Weights of a small transformer language model: width 320, a variant of Adam for these matrices.
MLP neurons of a small language model. Each row is named by its layer, matrix (gate and up: input weights) and neuron, and shows model dimensions 96-223. Each number is 128 + 24 x the weight over its row's rms, rounded and kept within 0 to 255. Numbers have three digits each. A neuron's up and down rows have the sign that makes its largest values positive.
After each neuron's rows, "fires after" lists the tokens most often just before its 100 highest values on Wikipedia text that the model never trained on. A number after a token or word is its count.

L5.gate515:129108108128146137155093123105104128126123146130100105097136129101130150071113126094124156147122143113135127086142145131124104131173147092157116104162094143114107111125133138128119073110146126153168152091124116118121146116110109116136104129150099114090131122141109153125157102140140148100111055132065143086186115147149165149144151127100133094142136101102138154106138129112146129160136
L5.up515:156139151136067147176141155127149155146189102160118147122144112139078062124118155154126144121181115132135147125099103149085071144120145156149111167112129119131147105141106116143156173133127120136125121090147162088139118090131115129151154126113095081100097116128115138110132129134132150099099160128104134114103122119113163125117147157128085136105109174161141161157123126151129114142170
fires after: " " 42, " M" 6, " V" 5, "u" 5

L5.gate451:114159116128123124127142101135090152144099104141102149127093097141107117142148121106142111105111129142138149123120130089132099097149127124091094162139123166107090095149144085170159105147116157149137129088125125128125114135120103144132140179128117129105089123157118151114100136168130163153167156119073107158120130137175103102170140151105126168108144127126209154139115160122110125130127
L5.up451:122107106090105118179130095101162132129122091074159135114118113140126123156125087144138090121128104156107117120125104130129142148108123169104167126102181148126125124165131134149165091138148134104171090110122167110102164147066111083120145158126135158116134168152123158143162109135165143117089090127047135109154087160139112122137140129123118154129128162105120146123117141104139122161113
fires after: " B" 22, " " 22, " b" 12, " F" 12, " f" 4

L5.gate420:131128102136204149128141132122117140139123121131133129128166085114139128109092149130103126117093163113121139119131134158076070097109105132133113114135114179119132130146140151107164111103150145136118178089145144131078156101117122147160131121176111136166133147142104134112167139131142083121093105113116139152113121118169118103116186151108121157112122122140185137127125146111144141119138
L5.up420:138117098155121132131115124146060128137123089097150109144171102114100154115089112138110115133111124112121156163106103114107119127107140129115118099096138156101167102078136152127143129112145174117138123112132149131128128133125156133112167082116114151128120161066111164137135138103070158161131131097112169134141149109139104136147150139116117108137120105054145101103133129160151110109113
fires after: " " 70, " a" 5

L4.gate327:173133126150106173132114132130103148135140145073147080117144057131112159129116134135089127116127129117129154100117134099134157091129116097156153138114152122145077159093139135113128078145103170118083206130111098155103132134127117122127134115126130196133136130148107122118119182124161129121107087142064144110132144118142122142124158135126129127116151135095138150155113119111121141163170
L4.up327:093130145140151103143131106168162098127139115139127103134141148111135109143104105093109089125117118102091173131121142159133164173069133103099118142155137129100086076189112135143126151105155101109118131140122115124100119127075124163091102090095136135111166120139141106151121135140121157117129125123133141124120135113113176128121143145143154125211127117147134128176118079131155142102124
fires after: " " 94, " (" 4

L4.gate258:125100147151131132122082109167127150140124128122099132097148129133112127114137131109119123102110048103079121139137159094162087085112129127116122093134135135146140153093151086086057049109164130124152129139126106135169163141133155133126104107151153141139170109134106118114131136115135075124072112112081140124180128105128114151168112137107114165151129182162089112150102137080085100135136
L4.up258:097115147167056166124135127178149113107141141131136174131143162141108128152123099148128108114117127142075121151127144156101053091121108139149111151127157153148143109169121102153140113138126124124106147138122129151163138147148124140105121148124137162114120137096150142165144120114122150109157119105148117128114091107097113119105097164120115101168144129159176104126151137132142093125094
fires after: "-" 11, "C" 10, "c" 10, " C" 9, " in" 6, " c" 6

L4.gate264:104121132135137142151138146124143132147098113116088137136156178111130189107170127133134150099093110133107111113116138109144139152131155169156098136108099099112140117148141149175154118122136091094114155108132123108163113151115124145170108181114163142115148121130096114147156168088138104169112094094117075151157145148134144157138187129107099108163122131105103121166155140104072125114123
L4.up264:130142119147182085112110134118132110126196132142122122112174112085113134116167134112125142109111165137104100112144138127135123099141083115125189120114125127117147154155112117073104117126107113116159146105095112104115176100085116106135122125133143085095097186109134158110128133127138109126149133097104110079116117127089180088107091137118105130090117102152114141107136074117155132116143
fires after: " P" 21, " T" 16, " S" 14, " p" 10, " t" 10, " W" 6

L5.gate649:101144131125115158108090109127132111141107103115115124094061164143144123114107099185102143113117143061103126101151126116136127090123099164157079093159113129155099125090154127112151119109162113104107184140086104119073098089130112163130136150135109104141162133109088153074173169152165153108131161149154147128150125160140136119134132090106157090126112124118153150136108142119152147148125
L5.up649:107162110151106136119117168134103182093172133124140155140072117086165120145144103109159162149110125153103144116136156134144133150132133151154084145126100137151153156168085119130081158149100110144130166119147138143120139091146182140151171158144140115072080127165105137147126130135146122105123103126172075137143150147127161097159152137143153128111147108116147122127190114108123109102126
fires after: "," 19, " was" 12, " \"" 9, " G" 6, ".\n\n" 5, " (" 4

L5.gate71:107116154074117108115101110104148130155137117087144120108163112110091142129132126157132123098059160129146151119113135115131107075091095116136150114128130123147158074166128100119157172148113134164139158148097164100122112135099128154164145158135100118142080154120134088149095086107102159155124114117085121120174118150079106114146108168197142101168154157108118121130119142136148108116063
L5.up71:082121179093098101109104120160139158124145105103137088128132154133111117146120158155125122076108142129165100109132098135113103123094088076127150134143096124124130124150142096127157146139105134163110125120078109138134135117097156151165143112109098136157121146139123072141083110061154139125148129113107124148129118133091146122126128166201160078132145138109136114115118137182156112115067
fires after: " " 71, "}" 7, " |" 5

L5.gate20:153093118133107143154121103168084160131145126128080082092156101131155138132134103138164092112149159107147148123167107120134114128121141161108099168091110148119105169125165125150139092144157115150152155125169093175123116133146107139138119124110105114111147112126135113094147150141155093130138140166098081125128119122086095142120111116123118146131129137135213141112118132138166152130120
L5.up20:130090126159143130130171177127126126131106103120122110102118159136162094132145122151153138096130144126094152118149126178141119115150113113125148080178127135173118146110121131151152110118155120112163130165133104103084135120114141087136103130124122143148128140118136106150112126102121100077142104124090210131160148126129168123095149141138136123191119106108099122103108128143120116132132
fires after: " " 87, " res" 4

L4.gate269:157107130123147163114130150110153129093126133090146122107134115097141134158136086154127163118098116086079155128097129094115124121149168170142163126134131145156124153094131147139144118107133153124107128103119142115112150161079131126152157116133159112126107123160129132085146137134144134141104148103081142129166146147124133096156119146104129140099150104120108127123134081117108149141147
L4.up269:128104145099125177063111121142097081099156110095086135136160161126126117149133118119160161165132124158108143144164154132101115093122115118149121131171139092120136100166123101140134102145137149157110149121131123115141115131132068149128104088155124123126140173131110133145124147164105127118121111145116119114141114107143135103157094111116138123112165157147200140126100128086077123106133
fires after: " |" 77, ";" 15

L4.gate383:102125127166155132101124133137145161117128141157158116085066119114112127137133120089122160123086153115130126163096117111125148117121157157130139114115120130130115125096159118174124126093126110085139139142113105134142131126090087100123119166126173142143112122135088082076141131120140132124071110146120111115138140081164120146165133109105102092117119093131107135135140116121073126120149
L4.up383:111118148127141114066154093161143132150152142108148072143125148085124164113108086105113166137123082138148123116146124113152133113124096135095099142141042126123113109165120140122126138133124093135119132165118108159136112103115143129110132111110133109112118093140126164128109140137138120120129121070083121129167093126140137141118085139136143090145101114121119113150130135189129122114097
fires after: "-" 15, " P" 13, " c" 10, " p" 7, " |\n" 6, " the" 6

L5.gate343:133123112126123129118125102120203138157131133120100116158113107084155160098093101125083137107119121142161134094134136119123159133138118150137161104163075178193152156116158110112139109077126140145094170136116096129123150156147101152119179137112096133106111140134091125113106157132171168117152122166081097127158140135129141091118099152126095130107137131078119131114132114139141159152141
L5.up343:135131145162125094142131126120175162138153117100143128116142112087151121136126130131111128116141144141151148143085118097130129132132138135117161102169062155121125089134126135127118150105168158169099165133129090084081103158130109134113166139127079108100126117123126161138118150100173136135150152174102133118167133160146157098155137145130099129156122112107138137128138130141094168130137
fires after: " |" 39, " the" 22, "," 7, ";" 7, " The" 4

L5.gate93:146081100119144178131163129110088145096110116070079080111086145106114112115104132150117127165119120086137160162113172112122112121147163136145116123180144108166125102110187115129121118111137090142148130136107162123107136158123125166125182127149150184103106136122123122133134140126138100061147129168093104128149110137145143101159067146113131128185109138138139130157132128126128171124119
L5.up93:122142125119117124133128141093152104138145150101134133147121149133094123079131103128106127162133109102117134060149073137143126129122137104121153122137158179096076101096129119111177163129134105090155125102140164134142142118091080122153131166168121149115151168154107117130121114124115146120116176112097109097167110156169092143142134106131111077144157119129095107114125095122117110115109
fires after: " the" 25, " " 12, " The" 11, " a" 9, " Com" 5, " A" 4

L4.gate759:140124150128115174109145118119110132136155112137095147104139125092118117128138104155138165135136147094093108140134171100123142100121132113152132086146087111123123135075141132140121124067170184106110127099146133136134111139131088117182126122106123110117145166154126138148151189150131120135095086140087114094142138130102183117145129077122138137124119144095139124104158143156096134107188
L4.up759:128135161139106144134128120136112088141160153102144152183098112155093102123096131153140144122133155127107115151148098144089123075116128106097149164132075112134142137129122144121135143126164110151144137151134121116152131149119117128148128172138102108075190128131147155118163146148140141156134101105053112143082127126141124136120125104136155139106124155128113155132099168157066116132125
fires after: " |" 92, ";" 6

L5.gate330:102128075127123152135118108139121147106125127154100150122163095128136123100122116141162129118113114125130123142121119097130105161107120116177125151113108145166122134092178140130143099136113137134183147067155075145102158132119067098129116147136139147162094149139141130115115145200084099134134134124102128124139134124141160083126134148121082137139118127107146117174131134061129108142118
L5.up330:159133130145113150138146159152118144135104131151091096100145138104113116118101138130123094106101097123069123089107087140128162126147119127119128130163101118123127122117165122171125150135139123114154155149139102117160149100136150104157138126157158174130129150140132127137125142159146113119170118124142173113126122128106107145168145133123100111135148111121120123121128089090138089088091
fires after: ")" 37, " " 24, " p" 18, " P" 8, "P" 5

L5.gate610:127122111137173126096157171105132148119138136116104131123143130112146121126131097110098118139076142099118061100150118152114114146189098113150111152163131143138089117127155120137122133140134144127091118111139127120113115122147159106140140116133112156138108160161096134122164150124118117093080126153147106134139121083130177143141104112117076146115140134106136112145090145106107132162119
L5.up610:169124120113131148121139179139143127092146087126129161110126122103156159178094139123113143081158123074139095121085137119144109124144118120148143101112120154131078130114142124116152154104127101099096136043098122113143155111114174098124177131105131156151101134146127123084087152109117119123101116135129150120136109111148156146117134099111119138103121146109178108157080163142138108138116
fires after: " " 36, " the" 17, " early" 5

L5.gate385:107134156086138125117111101114134130175104133149077113149135111097134157137132150119142150102113123083169163137105117146107142162119119113192139110165124160131149156157157168129137132098146134166152114113117108110123128105112127123181100146125123139110098130155113158098112144114111165137137133120095128154130143136099136106190127104068130126098143094114164132099152077144145133109133
L5.up385:136173118119191138129120116082080110122146144070121136135149143098154153136093111124143176126110140133153097133152119157104154153113098165145099143129126143109139145151134130122089089076102128143111076097109123163127067092101130167164117097142097141136147130144162157120126121150149088108116116148114121130155084156098143129140092120135159119133157145187146105100107136132183133124130
fires after: " |" 46, "0" 17, "2" 7, ";" 5, "3" 4, "8" 4

L5.gate128:143141134138130177108146125152118128150138134141100134150084120106135140108143156117112112134136105113080097131112137118114180158116145140162093126161118160127077145149118107152124133099149165144105145107144127089121121131133125140192068095162144175138141095161162148093124170100087129097150135111134161172114155130129118106141129110113111126064100112112121117106146146142120167138136
L5.up128:076095166090131147105097179145102135105127177135157117144152132152107160107124132135129127100107067141102122079126158120143164073133109131149116097140114102113105075141132146172100125081161149102163146108155133140164123159109143130102099149080082139111114088127115129109100113141066145120109104103143151142081130153101195127131108153137102081092149113110155121127127074111115125145162
fires after: " " 65, " than" 8, " (" 6, "10" 5, "en" 4

L5.gate486:143115102115132166143142138136161127164105119125138177148101149142169124122143101138151138105104122152089122108097131116129121136124088157164157118164120129128089112140166130117134095114103172140163147119124078134068157106113154146149099094117143136087134147147094074130109131121179090092127131126124117143111111122106098144172157149103094139104113105065151164109126136143140149151158
L5.up486:136149106190129132089105122095138127081140098116119105145116079149153132098152118149141118151082138140124099124114124181144148128131122122111099126149137181150127131139139161102127137119162114104075088102111156100113119137118117114197142144142141127140074120131171143165078125104149087125130149125110162109149135088147082142167101132136098113136129166164146130130148130162089126116152
fires after: "1" 56, "0" 28, "2" 14

L5.gate555:145097136114142156125164118134149130132150159133116144103124125113116145143152169131091117114115142109083139100117121162120147131126117121116123185108129100151120158093145117125118107156146147129135163123123135071173162186162111141133109118114145162162125152132112123103127133136130109132121113109099147135111135136144148092154045126131082123145132074126131077128114094127093107112135
L5.up555:149108144122145131134080142123131142102152157116157150120142039086110160131122118072148109129111091085130121106108074136108141083101073076137154150146139095126115132139148159079135125118089132063133165155110118105124116151127139108129111122105143107157143082156101162166089136133118154120148137123120133117096174142131096131114146124117119079119129130118123136119131142134112112142107
fires after: " " 23, "10" 12, " Chev" 12, " p" 8, " P" 6, "97" 6

L4.gate254:079138088145136127122147092128127135136103161119087126101133140156138116134125131115103127116103146110076090121090190152126113107123123124116160140200099118090112139074130159189170129112116149097100130106121134095104100148125115151127144113095149126089122128201154124144150128126107126148118120155136157113132096126170124160140118123123089130119088111135156120125105095167116136150097
L4.up254:179118157099170127167123173111104116120153174129149140124115115126117140143094143140136158141181144141154102094138140102173154164161119142160118180103118104112120123122147100130123151144106106138121078089156121091125116157098126106131150167140139134179125135100107114124161119124128147150108137061116080109139138132111126107122142119133181085118094103129153134177113155117100116094145
fires after: " " 31, "19" 20, "20" 7

L4.gate178:138117159119112169091161118136131130197168126105138124162154148124151105098149101141151134061144129089090140122141104146084105114115142091118141126154134150121081119142092108142127118122126119159150163136106096141153177130152134136123079097125144144123155143143153127128115183142150139139078163170130135101114143116131172133126101147115106128124125098116145120128153120122155139106188
L4.up178:101149134144153142109121124161136123125140120123146129136125114091120131121127127114109162155138189121113131138139191105122125112153115117099103080117122108144138137120130115135125120105123166145097180113148125090136118119145147096122142124132148129113124133128113164104114120151114153131131163162124187166130143078153140111132147122137117171134155147119164169136163103114092135092177
fires after: " |" 78, " " 22

L5.gate359:117120136112127196103118154177119143139153147118100071135126105103132152132119129114103122125128117113099199149139112107169105128150160118158073150110112113157093139097159086137087108097137137138123172105121138098130151106150092146152120118102156124121115131141121138113129146088106130091147130143101139107117185085117110137131099137117093102107146111119121139117130126092115129100127
L5.up359:128180174075159123125109128164135125117140123137148128133126149123122134135107162137171133108158155112137171114140126149153133071102137143137094099108122136144110135127126134121129136126117103105103122141128128124114119146150118136088084132103127103161133080107147086138149125137119140176167114153115146145146108105123059109133127102125137134116136130167133125088070152139136115142110
fires after: " " 43, " N" 13, " |" 4

L5.gate109:138108136123129149077163119104099183141159101117152103134126120138188176143151134143116122099083109077064129123126099106124163158146104155138106131121118157139126122103154147129160147130168102105161085111137146110108114193131140130141130120127159154105115135115101104148118139089113147162127146126146120124162136101205088099151134092088080130110158140168126107139176102129121127101115
L5.up109:141106173117116143146112174075113127119136076123168141156138076143122160160131126133089146144121132151102129108101106126147154134079149141113102185143146161176135125127105157119105153128149122091106165096104112142124110131112135125146120077155138150145119133129115159129104134092137157145144123153144177115116160157134149103141113045117131144143147153125119121144106151111120141101109
fires after: " " 59, " |" 18, "6" 8, ";" 5

L5.gate502:164092113157108153145162118134146146093143152107152185086152110099148121164116098171084126130108108107119146123094122106164138119130145142130136146137114144155106112151138122149141091122171168130125101119131116136132157151095089122170111145124147109097105130137120120137165154109172093179090117091116127130136116130154157122138155093096127165135085135109115122134100152130157137189155
L5.up502:161095131144082120161134065100126114150161111111103144165167096149131134125108136113140122132171097113111075156145161132127115121118158135142145078171112112137121129188131116085166092124121125167115130163112153137136144135124106143181133114133137119096064109119137148133103129135133056094156129158118136125140128165111171132144106165135126134092178127083120106118155119145142146119174
fires after: "1" 45, "2" 14, " B" 12, "3" 8, "4" 6, " b" 4

L4.gate749:156149094126141136090140146119140181088156114107092126134124076113133153065134130172124131124153087149145137133133081079134169130145108149110141149147133186161125140120136128153121094101094102099188129160150161113154118099138108097143143099171121100149127105134124120113128136137112126175103126104108067143167097138162108118143102106099099160141106148194134083127141132098118117156115
L4.up749:086185154138114127122147141161164092139099131167128146177132123101119124141167101143161133134098126124120139196066140131174155155144109145137113141147150138153166116164130124126124131185136147162138073160145163125116146123116133101170163146176136102117139119115105175161089130161093154116095104162145089134068132110118098139166117146119139147139128124129148125116101110089137124101146
fires after: " c" 26, " C" 17, "C" 12, " G" 9

L4.gate360:126105103134151153111097125120140122111109138115105122096144134085124158076158146113112124159127121140115117113130122105122106094171129154160164106129106160083080142123166115148102108104147163142083152111099100127092133112128099150124147123110182128100081140146128146121129156138154160133116133139129142114132128128165158133165146084104098143082184117151137141136137119143133140130123
L4.up360:098140124113097138162067111150131154147065158103116127156112081172074155164138123135117142135132147154113132068195158120149160167144130130128164139112087124154143133150099124161109141149063079113125126172108164131155080103155137178110143147122081102095114184106154135169139124118149149160131079136134140092141157149124082115142105108134142149124147152106101167152142132136145118102136
fires after: ")" 15, "-" 11, " \"" 11, " (" 10, "\"" 5

L5.gate241:140152130109165161139109104123140144159112085122118138164196149102100135116132147167088092121136124144107122152125147141154151129151120133126127112148098132118135127113117137143128108107113144124177156100089112107151114111122119114171119178105093147116075124108132129116150128116080134119175140142129088130084187122151132081123103158103111154151134123115168132149168144110103134156115
L5.up241:100127132089130147138126130154149097159169160095146155150128112137106140098113113164088162121092142124149154132115152134132095115130135141127137142145124131110155135151108084156116135177152141135104124110092128120126167100124096147126132155086106094105115181133093107156089148115132118121134166125111075146133114159155186105149123141137136093145119154138111136116139149143130115122104
fires after: " " 28, " (" 24, " ." 8, " —" 5, "2" 5

L5.gate562:098097120113094137119128145128132146087134105111136127094176166119134139123110133121123137103096100137108130156138124132111102150127114151133091111119117126142099134078173091154105116081143140151165106101109111103147154121147138115156124102099128132120135141133080165118152131114076131098126091107165174127131160127168147102166118140095109099116116123126107160164165093160142184154133
L5.up562:104105125104158121126140131107102148131121094095138157107116120118138152123135140153156092096141130127109146127169115120158158141181090160126068129121128137096112133132148072089141142109135154098114120129104137125129147105125131141109218104119146157123068121128167148132107108130112147108157179160131168152153125146082156095125095114129129088140162114133104125122161076145123166134145
fires after: "0" 12, "3" 10, "5" 9, "6" 7, "2" 7, "9" 6

L5.gate278:128096103117186120111145136129120102115097135124099160122147108078125127140111101137132107132076130137153108142143139117106135186105157092147100136145154141109142104134164109148134063133174119120112148158174108162092102178110103153084090143180168116144126157122175111136165131136097114062134134136112140113089149094143125156123133139121117132140127089118139108106123117102114136183124
L5.up278:138135122101136138166151140105112140126138126123118077094141170119118129111114088073126113108147113162095110092079072139164120139139134180130145146119131093159112156144160114135129124086137165094125134097119110171154128119146139143109112125141122109115138093147115093138140131146131119083090076100117171139119120170153097072145172117150121159148090108123149102138118143157101070169094
fires after: " " 50, "–" 11

L5.gate518:125080139122145125141108096096119114118131102114115119161153090141115147141113145114100122145107129137114137111141082119133134117147174135180147119107115086127141168126101091091149106125150102120141122155138159133094114152126083141116141138130124116089139120150169167096117158142097127173108097172141097121153141111147112137165168126111120102134148158097123093101151136104081175134108
L5.up518:083114159115154135109130131112126115149150081119152165136080160145100150085134114108163123120175127106093158167126117106123090109136090152153115139146130148145126131107106133116158137097090126114130101119108090161136138094106125106152128119108152164114129155128134142118104132122126121152095129116091103161135140105164108163135195149143107149122143120123136100128122121117133105153149
fires after: " |" 22, " (" 16, " h" 12, " " 12, " H" 9, "B" 5

L4.gate88:142103150141133125136162138104129120145130082139134093141188106100175190100111128069110116123109186127102143127087119111133128126146169145145103102134114113123107153109179125130117114118173159127156164099131152088151110176133134151146111137121134101150131101108133135141118155072098126120154126130127139151132113123168142100154126140108102097109111147080139116133123172117127110108098
L4.up88:112173140141200110141121148121106150143096120136167115141158120132085090148107086144120132170178110143141097087139164148113128131145185146145156155160131161141168112132156152144079113128109135088104149168132137136144095106182136140144125092121095141095097130129135119119138133104126106150118095138124126119143109108130142145107109151134110136144143191090152096169172136111137120155117
fires after: " " 48, "-" 9, " (" 5, " Ch" 4, " K" 4, " \\" 4

L5.gate84:129093136146159157122127154146132133112131157137096112125114124095104137114125105118086128138107123133111120161102144147144089132108144091133126109145084135128157082181161134126120159127185121129115147144116083129089159136115108135130140138115166111137141079102128172109150175081098118173113172136109105098186116153138112137095180129110095135141173180098121143136140138091140142122148
L5.up84:136135114143126125089137054171109123148151120111147134088129086089112145170133128139092113114113128133089167128104099166104176126106085121141144122131111125106128119138134116101113130143127100133146122168166160122121135103101156100145125137160151161106180140125140154147147113105121165135128147117180154120106088090132149119115137114123131118084135118147116146091116121126108154115126
fires after: " " 57, "20" 7, " N" 5, " North" 4, " P" 4

L5.gate389:144115125105137165129122145120153161160108117091142138127108135153132125088165132137091085146111110131085186135141116134118116113112129139163097131117137125113122117135148132136176072126145148141152097106130106130115138097141115133142086156085110170144108150120140118098161158089115143137120159184100106152148130101105133095138125132105143164087126146165159164106134094083083128152167
L5.up389:091100124144185129153122117116135158144105139142115117132152126151091126118146114129115106125138118096104135163114140152142105133111113151081092147105138114115137110116121137074112120154119109154119162076083140158106150096125130083118148113068114139158101128148110163074106129127175096106151114130074115096121144150125115128159156123144122169145106142153080121143168129091113153155088
fires after: " M" 16, "M" 12, " B" 9, " F" 7, " b" 7, "-M" 5

L4.gate489:126135171140114130110133116129141152125116140099124175110112131142134157115142094105084165092139107113109111109142135169139111132188113148157123158141113142162090137126133111112127116128121159115136156075101161149107185129166144124137153099106115136106158124126103167131110165122184131142077110102085086189193149133170122178130108130099062112122123140172097131161126102116094124130105
L4.up489:141093145113117160134127147117154135150165131160105108105067172100146171099152141140107104137162139111092174134149144129162124123164104126146133108111139132146123161160154096098125151132112125157167150124095121119083120087136111136126093129135114122173107085134090102105134117111120138141098091099112126149126127140088123132105139131134140106103102136107109099158138104188132131104096
fires after: " D" 21, " T" 12, " t" 8, "D" 7, "T" 6, " " 5

L4.gate114:142051116139145142116111134115157096138161085137120165149139119096141134081143124126132125115106107094106142178116115137147132168126121125151186138143112137173108141114104091184131149133116112133150136149109131124146135118094098129136108117127154111167145079158165112147130187190105132105149094118115147073145145151149116168176100141108098093133111148130133130138098155076130110107127
L4.up114:154111088121101170172125085112140091133125119103128157084098117122098119130124171135074182181164139147118109114130097155162113131141171132133134165109104115196118098135115141129137104121109118148124149072128160127176135103147122146125173118099118119107080114124119145110127128100158104124149162151164104132142134156125132126107117124120095107107132159124129131161095133150137094112116
fires after: " " 27, " V" 26, "V" 8, " M" 5

L4.gate274:098102130103162150122112091139126115109125084095160146137112135150119107073111118108143094106162121084143125137191109109121163134156129140132183142157114136145143156146105088172112111150106151132116090142105087165141142118128093138130143149114119123131143149144123181155047145124141165112107122164125129172146128160179175141121119126118117146138133133149129110136120109145091133117067
L4.up274:121134124077151136130159168110135128148092096163095128134125139123135106132132155160158140157118169158140125119122112125152126145149121120142132161141153177131095097150178144140142132125151158140130108103075123157134109172134136082102070107141171155141134168111135142150083123155086117126116104099145171098102108132163079145134134142122128131131152127117128109129108102124102106158102
fires after: " |" 29, " " 11, " a" 11, "-" 10, "p" 5, "." 4

L4.gate111:089151129121162125116151159151169159178156155140100143135116084137149171110137120109083133136159126090067143112135164181162083131094165125158128073129103134183093147132104095138124129132177158174134117133109070096123132174131117094166159158112154108182118116145148136165143130138141142156130140120128118155137137126141155102134150105102148128112167132087101140132120149137121150162127
L4.up111:089150118095139143092124095121202143117162138137092105181118114159112114156102124142112122117154123112122197129164108088152084168141112093102146152157121158136126120125116136066152112149122175169144111074094108145124111135142138115098156121158119097145124116148135128102130093090138142138160163128117168084110163142127150125121103155128141139147125120097137105151156113128088122135094
fires after: " M" 20, " |" 19, " " 10, "M" 8, " m" 6, "eb" 5

L4.gate439:150132163171109151158144155155124136134155135140109147169124110098127094118119174102135129092146122139089118107101135147089112134113111126137124118095115128124085105065152096168137144111132117150180163125115149117133158110122103113104114125130116081102125116109149144097130159146095122103080115150145122126138147084105138147130102137112113150106100130175134115137082124142099150078127
L4.up439:158126125109101109152152160110101180132083127140124106120127119144090141129095154134150111130111119114069151118136102097150151186144038170161133142137171172128144107116153132099155117096136120094127084164121077149079119142082098154138175126104117154064120136126126113146115116133121129121142101134084149110123132102114126123108170140144124143141086110126108108127125188179105136149161
fires after: " " 72, ":" 5, "," 4, "20" 4

L4.gate348:118122110114149179135128127104094141162134142116146124090113112111128125157115138124107140106091130100137163115099117122088101111102166146137123115125109115152127110091125149148137151098168133152129147144103170138159133154113107109146120087140112137134099123128112125095142174117112095175103137146106120141140136110134134103167178154118052113113124146078122128118125084098137137103105
L4.up348:141123132100117152136102120180147165164146169126146133124105126166076085135112092119096177118163146106084118109116154166127079151130119161120137128110120110164127102115103131127120106158139104150147122125125147144138172066102142078097167160116151114118082156165116129139105112114177092137101161111110099147105102103081116135142131119129110132138120120169133104091138149119090101164130
fires after: " F" 20, " B" 15, "C" 8, " C" 7, " D" 6, " d" 4

L4.gate324:121088117126087129123108108136168105094077111110148151120144137136169142138108106147130124148059110082116132128162083118102095122109156111129117099104156184128119160128158106132127108151118145157134142144094127115111166147111091095130111112153144144165147122110150090126114140131098143105056099138135126173154145123208140136140109140109065116099127130136107134105103139091131144160176
L4.up324:104118139134101084124138102103096125098100142109134153128115176105125144113118090139115138107129107115149144132145117107122137117161148145139074146137149128095151155114113140093151137164127122084120129155143153102090115103107091083126096117111107076160153112164095159132118125151132109132150092177125137108124100133063119134170112113126056104110136129108126140123148126111177123138119
fires after: " B" 15, " St" 13, " b" 12, " was" 10, " Dr" 7, " Ser" 5

L4.gate674:102107135147142157071117110125142117119105138114128128116160107150098152140127114128095136165141131140111150133083165098124097154155155132123098111174117150103121141129143118175128143126131138172153122110084149118151081198131089155138125141182122113129123116135157136135172149077078093100129090121131143094164131173171134155121132088135142137152146125072133126107122106114141148096087
L4.up674:087113124125130121118161097125152098114129109152111104107129114135128120115116093148114109138150162160127166134092141137146098161154108134095104123126117116168140126122117153121181132125088154072148113156073106132107122105128149124129110147154114162132133191115077124139144114122157109106141186091113125142139116117125126109096108129147138105116142128096121113119148119158100135159081
fires after: " the" 55, " The" 10, " |" 4, " Th" 4

L4.gate199:091127152119101145114088104137131186171133094110092125134125093117097144153136106088100129105109134115115113125105128110115100084147134151137135104145156119178133111131143131098099153128133160132168157074072095129132105123120138105152142149116181137123100126096151126128114113102136106118128132172116114131146168102147100155136181164132083143101151152133111134138128118095102099121109
L4.up199:103072156106111118130071107176170132150131093099133135137095106120106142109100123124151157105098142127106077116075120095111131127130124136140100114189109134078110102145140104131130151147117152132168117154132134120140119125109123103154046162130133136139097147130185129100090107138128142117153117146125110082115093092159128134144127170132129124127183116127151172149122105130097110114095
fires after: " " 54, "p" 13, "k" 5

L5.gate453:134119128130124133149117109174110155138101139130083139137105155110129153071133145153149164104108143066130123084077123124116104103111118130135132136146112125130100095144115104212133116077150116092149157117089132120144138157117074121140127158114130074095133188168129113098123140097130129112154134119120127101122148114118114127127067166108097134140139114121140104114146136100134099141113
L5.up453:114083127165136119107123114077108151147103149119139145145171109132159115129105124125152162113132131119125146134169133118115096113138130154105117090101126137136180165119120122150120162108133149092106131152092107110173138140135125093116168167135130099107145080112124130124131149125119156121103128128091157141165135116135115082103114133117154136109131114114160119095106119168144145108179
fires after: " |" 62, ";" 20, " " 7, "0" 7

L4.gate740:110119124127133124127108087136131141085130091118141118109124200155177101101127075124115160134101078140153129108106146145121141115152104144140136153107148176150115109159117111145157106140135154090161153143140151132078149162133119086164123129173171145209116130163109120140135148122154105155110128149085075133172145116170121130155126141105116164146134121136090153131158129085144103178146
L4.up740:153117137106132129114152108131171169161163125132109135118154109127110141110117110164093114100114131127112151105097118080124160135099125113171132135108157152096136153138101114108095088137178126120140131144133181117142111122159149152136136132119111192126125097104149141091134128083123177132113109159130112151147077121125161135121112173114147108095102179104125163071179149085137149163136
fires after: " " 35, " B" 29, " b" 9, "B" 4, " K" 4